Weights of a small transformer language model.
Size: 8 layers, width 768, 12 heads of 64, MLP 3072 tanh GELU, vocabulary 8192, 63.3M parameters.
Architecture: biases, tied embeddings, capped logits.
Training: a variant of Adam for these matrices, 795M tokens, 6067 steps.
MLP neurons of a small language model. Each row is named by its layer, matrix (up: input weights; down: output weights) and neuron, and shows model dimensions 352-479. Each number is 128 + 32 x the weight over its row's rms, rounded and kept within 0 to 255. Numbers have three digits each.
After each neuron's rows, "fires on" lists the tokens most often at its 100 highest values on Wikipedia text that the model never trained on. A number after a token or word is its count.

L4.up1781:143096106129087067107145138103123061120170109138097095112141165119135112151173055124134159151170130151138097051180097118208122105149159132093188130132105109134137109136071119115128129158109148125151129118120088093149152145117152089158114105178082184150125098153122090166167203097113110097123140138094099171111177190161149113189125090132150040117167087169097141122065124112185113100135
L4.down1781:130098155068114160093100137093142111155119150130150086174100130118171145163090100113083104133107116160148093156067167172104166206154132156155114112139151101134126130095160238100087079157140138107069093105116059164159112104076102110097110115103156145098149140089160062137086133194071111118166153118131139106114105072145148077145139110150147124140106170132151067140108180151134123150129
fires on: ")" 67, " player" 4

L4.up1084:116080127183142127127122137194133115074122151112128107135148100170139149162143050129084093108121183125190115113112161098150063098117126126145194142150150106149078064135169115163200138122135143151142127086146125117156099112096089118141115090075030125138098154064130068075172067112236149132170113098153149112146096142160153138069154164117107135088132193118115183128105117118101136127120
L4.down1084:135187163086103105091093149112131098112128087109116141108143101132145104183115140201140210095042123124156140146174103090133102116094164114081155129146174140142138116122125109149165140139153134176138144169129125153122132090125108225128142096088158124145121103135114125187109089087140099078113121161176176122072147087202129116115168085147128090136159131125165133135143128122100155052136
fires on: " |" 18, " of" 16, " Th" 6, "av" 5, "th" 5, " th" 4

L4.up1879:137169130115077138118122142201157095187170105115128122112124110169155182144154132177138165163157141148193120083067103118132142103140168098141128124116111154097101088153180144135124199134085176146232151155171092164074107113180125129127120127091129163142100127171109158118140108135090088144132152068092099169104132121103143120172201142088132107106132128148079145085124108097127101148138
L4.down1879:122206087087176147115164095102088147093095168152185088132152105150101118112158110122083102129134119106159154129106162187117140163104158194124178135126126187104091126117102087053092152171150053118168142079128118136080154103128143069058133124146159129095122148080187115096182129111129107088190111130089133151171123137168137169145138116062153132141091146170153168142112074148127141098071
fires on: " (" 46, "N" 5, "C" 4

L4.up2334:170122145195106119133109088153115072132136135102165130123118121122153122110171121124138144137069091145128135144112099077138164126162115114085116146131131181149109110180170128153148079169152169082146079137098145152104164152121165104074077175135088120093162100165166154172106106156121093185115130079183144077098147148089116153141146126143154214143135127136066096133096119128123156089119
L4.down2334:134172094097096160100061118146140152184067122111038112097156158118090174130120176096136174066145144106089141078146130167126125117152111127170177207114086202146123171087062102090146092133190137079095102101169113085141082154147109079105139133111132115150146143115122111128149166127153132171169050112107132113127131148101125154126070170133118126129129147142196175147085157146107156138078
fires on: " |" 25, " 15" 10, " 13" 7, " L" 7, "H" 4

L4.up2798:146133160100110129171136206179159143128175091084149179095086114120183106094054115106126133066114145170120124128119177125154136126104147122155090082160068115149093147173135113135100144169123081073096185134134108096103108128113160141142116165140166112094180173127114115167082119085134088151193148136131161144082131137131137090139110165117125087165149172085126124141192113139116112163092
L4.down2798:153129089072149105144181158126169145133112077174116141161118127154130154151148198149131118098168175093143116096150124152128145173134141132101094151064093020089176074136173157161155135082141120129166179111181119134164183085117144102121128128164100178132153166141128133138137139096075127147129188066099109111075149156106102130134140156155122115150167148097080136108096132164093129131163
fires on: " to" 32, " for" 8, " began" 7, " would" 6, " started" 4

L4.up733:157140141120107098094133136104099123118084167080183142142080110153149160129193169127178107140096126155190159175196128114146104136099120166140128063147106144079110099161130138199088123144136142153073145079144168111147131163122160146124100132136128125128152156078104122116124134098133124110117191078172137160083131138107149144142153069121113130144113108150086183130134097218125178169051
L4.down733:136136110137122166149130089137141140121112128156119167080133104145103163119107141156103112127121139140168181155141104125148169093113152139114051122094085052150161133123122119135172117111137111118112136116097143133130131084134119146150147074092080097133122145133114082148110106122190130092167102151118116107120142128172134126136104155116066165096129102071151089112122153125211139086122
fires on: " to" 25, "-" 14, "\n " 6, " for" 6

L4.up1885:059134128178105117093144169097124122179118130148117088109135144178109153143129113125130122080099198129183090156165128102088167150115131151131091118125098132109152128161139199088130092103098129096161056123154128152132118101169110120144129082138104118130107176095163117124115132170139160143163108163132101165123165137127142130109129136126130134135155112122148153107098114113105193191138
L4.down1885:096089123140129154117104129123111112185145165124160120120164135099119137088097087119118120135103123124011186110111110216105124164091144147101169131113160143106158168126134088204095086101163107122121105115126060145121144155110160120158124171111127153154140065147148136060097132144108089040052138097109123162112121102178147159150136223151110121131133159116162123144083096090120080143125
fires on: " \"" 28, "I" 9, " The" 6, " a" 5, "F" 5, " F" 4

L4.up1455:132192147150117077191152123220133128169122091126097096088131138105089145095058158100128177063115078140116149154142141084181112140105149148078121145141164147131117132078101156095151098111122102137129081125081090180073072163102166110145060082107088145142093111089083099070090085140141169116178091128137105116178105088165204193125138117145137113119135138107107184130113079114094117121203
L4.down1455:182120126138127084111121124125140061077165111096081135150141111138158153151116090129098143194132168097153165152146082136214077114109146140123156083124148089175136109158110166173092138099126101125112093125150197100134103158110134112156068160182171111171152135159105170129101108134132125097097154148169145089089133103195092124095147089146026090130108138117090125114147146121081124179111
fires on: " (" 48, "\n" 17, " to" 15, " that" 5

L4.up1018:077118145103108165090122081118140146086077094159176116135128086190163170151098163097062152124142183087085161109116099109130112103105120127135129110134103102059140114136176202169138141107131129120115090121107131060188102055126101074120141103168078132172064150112148107135076109152137137146141119151096115191120123068137121089110144108176101168144127129140136129145086114156116177133106
L4.down1018:039118165165153082129107067112101192142176112186120089165179138172189131160132115123115126097100119136144080147120116164074155089104113135177117139115058218132124097159102140095176158091140117139179164105137166101142235144169121159097129080166131128149124079095174142226166157121135164116111130176173081095170145096162054117107165109117158075113192137130167093111098112169135153129144
fires on: "-" 29, " in" 12, " into" 6, " to" 6

L4.up1808:113138139106125104177070176157079111153117151121103153167176112094066138090185133036124117137087127097184151131143063098149135113113129149123155151132194151115134133138109188120136136106137145098112135101125080124059102129177171121171083162097121131110185114130137133086144126081145131134100107158099151100142145135075185146153196118131108110096092112070131154177141104183152136122123
L4.down1808:105190119103129175163072129138184144145136142140089140112089077139125115113166107154089136142140083145145118168137089096167171122164157098133129214138110180154148138130109128108107151114219174134057101117119119092119173068122091105168065067173124119119088056113143139115140150106184168124131168113190127091141113189127086121143086168148089140165135125107124177116130095135117050169083
fires on: "M" 39, "." 14, "H" 5, "ar" 4

L4.up464:151215131113138134133125107107158128129122125144049137074148152131194088194135129143136097131117148150111157077160143116096112131128158075116142152120156185159101183097144091189136170085133172105132128122124141090095117067057107141156165157104119119189122115107110138098170104124129121177157106121146143140146123107155165155127159108110101143141106141151069165108109137074185135143134
L4.down464:079134068128075067104124105102129142171116116201155130130159197197102146146131136094128204121184173127131128113189112145167113120120124118153137110118066162089158146166076200099148107128091071116093099089098136104080154139091093162125214136103123215111124129132091146150153194135104093100102079152122114092085123132060117107132115114124095142079143065110136192163186103152129157068099
fires on: " (" 32, " " 18, " sh" 6, "mp" 4, " l" 4, "ach" 4

L4.up2544:181114150150142107110102115131154096091103166138074070134163103125147158136146053111108104134138172083177093140095138148131126099135122101144096100114161126151110132159109120151140133108100147086112138133092133144107079072097125119143120121142147170083084105100124068110114151133119132157090071143103129135123169112160168101134055120135110118093105063166082162122141049158122182132149
L4.down2544:169103146132112068085110091108120091126200100148154165120094152091120072140160101164106146102107177122123157163129140204128133136087152151115081114143160147118178105098106174117122088175094134141089144126116194136145136154053105123105129092068098100158104130132149122215112157137129127150143134126155190105108131130148130179136107191203145117144143119180104100092164179179156093087116
fires on: "," 65, "tic" 4, " dec" 4

L4.up635:088135140159117174159133122147160168116120112101173177128106132160120127130050128121199225183136154116191068144124093086123178159142187131089142157095200087100106118138124110140173111137099062127146110144119110096152136102083175094148130148164114136122150208121128128178061115089101182180142069166118112164152158137134138090147115107152132109071154147098172102133090090139138106100147
L4.down635:179045138075067136099171156108132090137101114131115062132145191083187143106132169200124123127106133140098135127160168188081136074124125131177113065083167035137153111096163129063111127122107163139078173105169142143117089142139154148151130140088082142141124058111133150169155138142182111149151170111128154132137139109100182132152119124066148163140077125162115113110166130158076096176118
fires on: " of" 16, "  " 14, " f" 10, ")" 10, " sh" 4

L4.up2981:172122153119103112136122131096169077124125047113130131090158164122129096112127081134101103136143174134102133083168124152082124085153141082167137172117056151127081085104164138112092104122079067097119118175104096145134157119162092117115151136168072103152168137089200051141124070128171128107110158196154076111120150168127118082204108173092127156101148131132123118143109123091077079132119
L4.down2981:093131117080102166109130142195116156105180116118187170184061154110138108198104156059107120138083112153148120130100108088169150127109159112074094127146159255096132176179109137160188159180166162184092113077112132161173062119101067092171121126122182128129162148172074177131126113127111140111111167146085144150142115191136140110083114146140097108132133119107161149143135094138146127148164
fires on: "'" 37, "F" 12, " W" 9, " F" 5, " J" 5, "’" 4

L4.up109:122071125137118154120138136158110110159125128096144143090115132130205144128153135135095137121116153122097104161144142177142124120165098149117123158100158131163118067136144119131164105116080152148102110087042125153140131134082147131102124129135103130166153123097115111183132094151108170106174082089180148107171056116157144164101072141194062077134132118113090095163171114157119154233146
L4.down109:133139078118150150118151134150125166137110213163100101083141131150155121102163166145143100136156119108156121123123076149086074114133178231115109094115125179072108153162176103080111086080101094235143177119158124132084137138102147108079135116136071140152170125122139152116063146121134138154104097146169094104129108141097166179140084178182179074147113101075090058125125121063111094137134
fires on: "'" 42, " '" 16, "=" 5, " 2026" 4

L4.up1861:182173128123167179155097086085086114131076112108092096088105132092111137139120140159087177134119159107151092083130125121186131114152093101141093070098166104110065136119105106085135204155078104144127106155085112144121090165180108117158123144057134139123092176168135118091129132124145131155196194137099112137154119151136098114132132111141160126181102151176126150154150152197156056168131
L4.down1861:140121142145104071080118128202176160126158130225093148123120149099108106157071115104158142108072052088155170141131124160149123173142163089148136089099138076062140162126108117223185099108146082136185130145119134136130144191090091138188118136115105083141130207115118122161166157145094069163102137115161161113134061141138142070142075139120125161106126114121137119156147102109096152137101
fires on: " and" 20, " based" 16, "ing" 8, " or" 6, "d" 5, "|" 5

L4.up1870:078118103193106111104154147138134129115154105189187126062093111200088063114107106124150136107085116139170090118090103162124187089062143089143117086091117075112119166100150133096167095121094109137099157103096101131119137097130073170146121107125128079104056153103131117122078102138094065137103181095170119151172153153099077167158197122140086103114121136149117085076102069154117155176128
L4.down1870:176127141102132108106065165143106085074101150104138121161099144122212128095132156119069115133165166110182145159122107150210096185190097154077145165149135026084098136137150145142142132089162169167140117118105188098143168092083145129111183100150185089096129126133114179154108184139130166081101045138143100121067162137113166167111106094118158150110108154088091140141118175120104138098099
fires on: " of" 18, " the" 12, " with" 11, " under" 9, "|" 4

L4.up2470:107131095132160094126140177201098134105192177171142170163097119101212143128102086081143146071108181142084152090088114193144113092114152121132114140130126157151114096118117065156152063077162103125104183110165118167090064148141128089088130162098116150134114153116123086172148154109137137103126144119113081105125118106166179116115140164169158138136136143096092157161107133122117132097127
L4.down2470:117189098156153122098196116121127139100133100101115095143120116134148162145165131083160112121063086091141159093151144128154134131137126083099105168137074173112160104142125162132143170176122187120093034066144151190201106104137139148079144198111091080094110166118131121166190115119160150108080091085140122101165054097156142195105132157112106159169174123168081092132158119143150159112169
fires on: "," 68, " |" 6

L4.up1669:105128134194071125218136140107131095105162092203133157112146040185163147174092196148113108076141163156180177205173138080128166163122138146098120190124087124068156077146141094104123079077137129170163124171156133147130150116171132064120156134170125137168159127116191093144158132133111124139081177169142108090146110103147147168179103138224145123124086124130097160182119062136153072098115
L4.down1669:106182109132167139123138085139066137156082108114195144117146121151112145129126072090142091067162116186129192135046130045123128111184093151119141141126144055172097148156079143098122115144111124083106129167128124160079150145108146164128152060106153124152051137137126135151096172153085109111113118070117147102085133111104104144109106131122126123155195144150098113135072139109154123136115
fires on: "-" 36, "P" 11, " of" 8, " in" 7

L4.up2826:119175179118145131122081129120172104140111135172167116154141095149140133077103169138164197135092186148147096079122068166147161136121163130101164081133164145168148169116151154136152144119140127070107106122119129155132163145133127051118122108127099095176099127160107109135115134127150122200164130188127147156182168121132172141206092185122178110175090106104056200056122095152101072122141
L4.down2826:085132105132127133131158094171113054114160126124134145128163103152073111128177147143138141088113174073126116137146145165064110091117068152120133205122106136166139118105029133138161128095160156140114125118107135103088140062080059094136128066143157112081106146151047146073180152136110160082080114088098084135115155136111180158124125169116141089123090148081117080117150151111128143123164
fires on: " a" 35, "=" 10, " first" 7, " (" 5

L4.up1185:022107189162117093081111141172138068111116079146140124106136112144137110142127141180137118090120088151148183159065141069105166123118131123179141088114143138164129122112133140201141137139066141146150109134126101163121169129107128103120101094179152149103109071160132134139138058130134138078135145140127036141070087143079119148035205128125151069131104118115137120170079173167096171199130
L4.down1185:155132104167122129177173135072133173148121158086086174086133122183139165060100133186115109092157155154130189166096113140160139112158183170107096133153130108176111127125148115109121085133152133167111117039113119099105147174112122136158129062188140117165138137108117152175099101134129130143134125105169230171165186085180145093094107186070134111148108131089087137130148078151132130090081
fires on: " to" 43, " not" 14, "  " 14, "." 6

L4.up2087:147163176048123074118100104127151173099076142159066156148150094105206089147153138163128185077110082129166126112159136109149121191170120054183113130135114123121139068094151111093184151172082119109118095077103124151128115093154162082109106117148097153159118144171111123120199114182127155095118117072090107107135124172171104133157128110186104157119147104159090091158147077127092119147143
L4.down2087:163142156097120175184140146172120116122079134077033101110150086101134114139179106157102121141144127141144128186126133189134141182128115138094106115118198094101134060169115105111120103178128132160106144109203088099134115207154111142213117113113102088142064104086133086153124162116153098132092105108106180125137159133118155058142100099121120150130091092136155142135136086129129121186149
fires on: " –" 16, " was" 10, " had" 7, " a" 7, " are" 7, ":" 4

L4.up2437:148130154115120176139135098165106117049156125101144083101100083161126214104106154106103133108182136158106093102124165107165096099053134120126111143089142143167097122157163159078167155145085118134086123101053090165137142086162058127095150150108153104112130119111104167165054128129166138152154179156164084167131122171137134127139133144122123147159131092135091127147115104111126062166165
L4.down2437:059080167152169128101155123163121123110093105145184100088117120140138146203113150071131133203125139134159116097058095096125150097075088119123093125125123149114135101170177155119141136119160120172050084130116190125146133168153184147107128109111083104132172236113137148133099204123106102143122153127053116169085150100115148106142131187113125147136119136137154128074124100117109096118165
fires on: " |" 38, "-" 10, ";" 8, "where" 4

L4.up3033:061172141145138130123098189143145157172148109133128143142118104145098146152100113017107117135097174094207176088129137061107154183129173117114106149134114135125193105147128138132105159109126119116135193134131123109129104129199164097077107107134115125115146138132174149162117160169080145119137132088128135101194159112098104099141167138129137140124104166185093128138117091142127116112123
L4.down3033:107130098131085132097130160120161190154126094099065142129093132152155133161108127129118124106147137127127106138102109073058160107123127124166090135140156174101160119118116144059137065148075119146185186105173179188155142179103126124115125151128113133103120118104160182112096121143168095158129153164155117142128174137166161146164111117127209159111146164146158102092133119126099060195154
fires on: "," 50, "." 40

L4.up569:123157160159113095140150134127128138100098167134112096115102142171153164131146097127137136153120168177057100104118154135124141115084123118079121102138148175182171136147124124133106099129110047089106152128136118141156090195076094132068107156115127198106134135073106168122106076133063100159170134120075143107101132175091122105165106157130094129123115124149127097137077107158161183138080
L4.down569:168102132123129153105098139175162171125133113180087107123099143171115144102096134138115140192138192180122153140152163142109057170130068114131147157169135222129114099154151138163136160159121135185113149088147084135064156130134142176126155181129112124119180133117176079136143103117138153103139117070103183138146146169175120138167126087088093117126155122119137129125181179166126138100186
fires on: " |" 45, "-" 6, " for" 4, " father" 4

L4.up1459:145088093171099123119115137202138134138080090119089142198068127062119110091059139147161178093152165089186168121099113148153091131135144205147136115137119138130030120144152127133136163134097081122135126121104114065109113114120161160140132152163183143101122158091102090102099090172175078143121128114099111157082139136122128122157126192136122111176161154121180119110075127118137087146121
L4.down1459:151103101188154171140105101081103112145122133153165070139142174169132170166118145109125113071135061123156072050134132157128161126163122093107100142088133152110159132130071087131139119154102126170185090172150104154140152103082158151137121117153118144113097131165086121131092156130132102117133118192112157160131104077128142152139143131087116120068104131114138131082082189154090113149128
fires on: "|" 33, " wide" 13, "-" 10, " el" 7

L4.up2836:121145106139137104202163141073108142124118151087135161163114114044116139130120148104171149092127192179134136146109014169140149112103143100121101139132083130148127106164146100176127105115149076132093078124091115160153119156161109130112136224104132134073089130151097151158133098130092108138145152113141115157174106194054137071148134196121138105121090133135156171141158115052052118108113
L4.down2836:115147177106159153157083089147127101127150094152130164091161159114123111183148089125103127174179174092108086083192089130131128078135120102137074101152141145158152119111075141112114079136140118167155147152098142094109067252108165156139163111112152153092158103112095183133120106073191135149157214131091179143110121186156136165099129144127150134137035093078138106150091144155140102165117
fires on: " and" 38, " editor" 9, " Journal" 5, "it" 4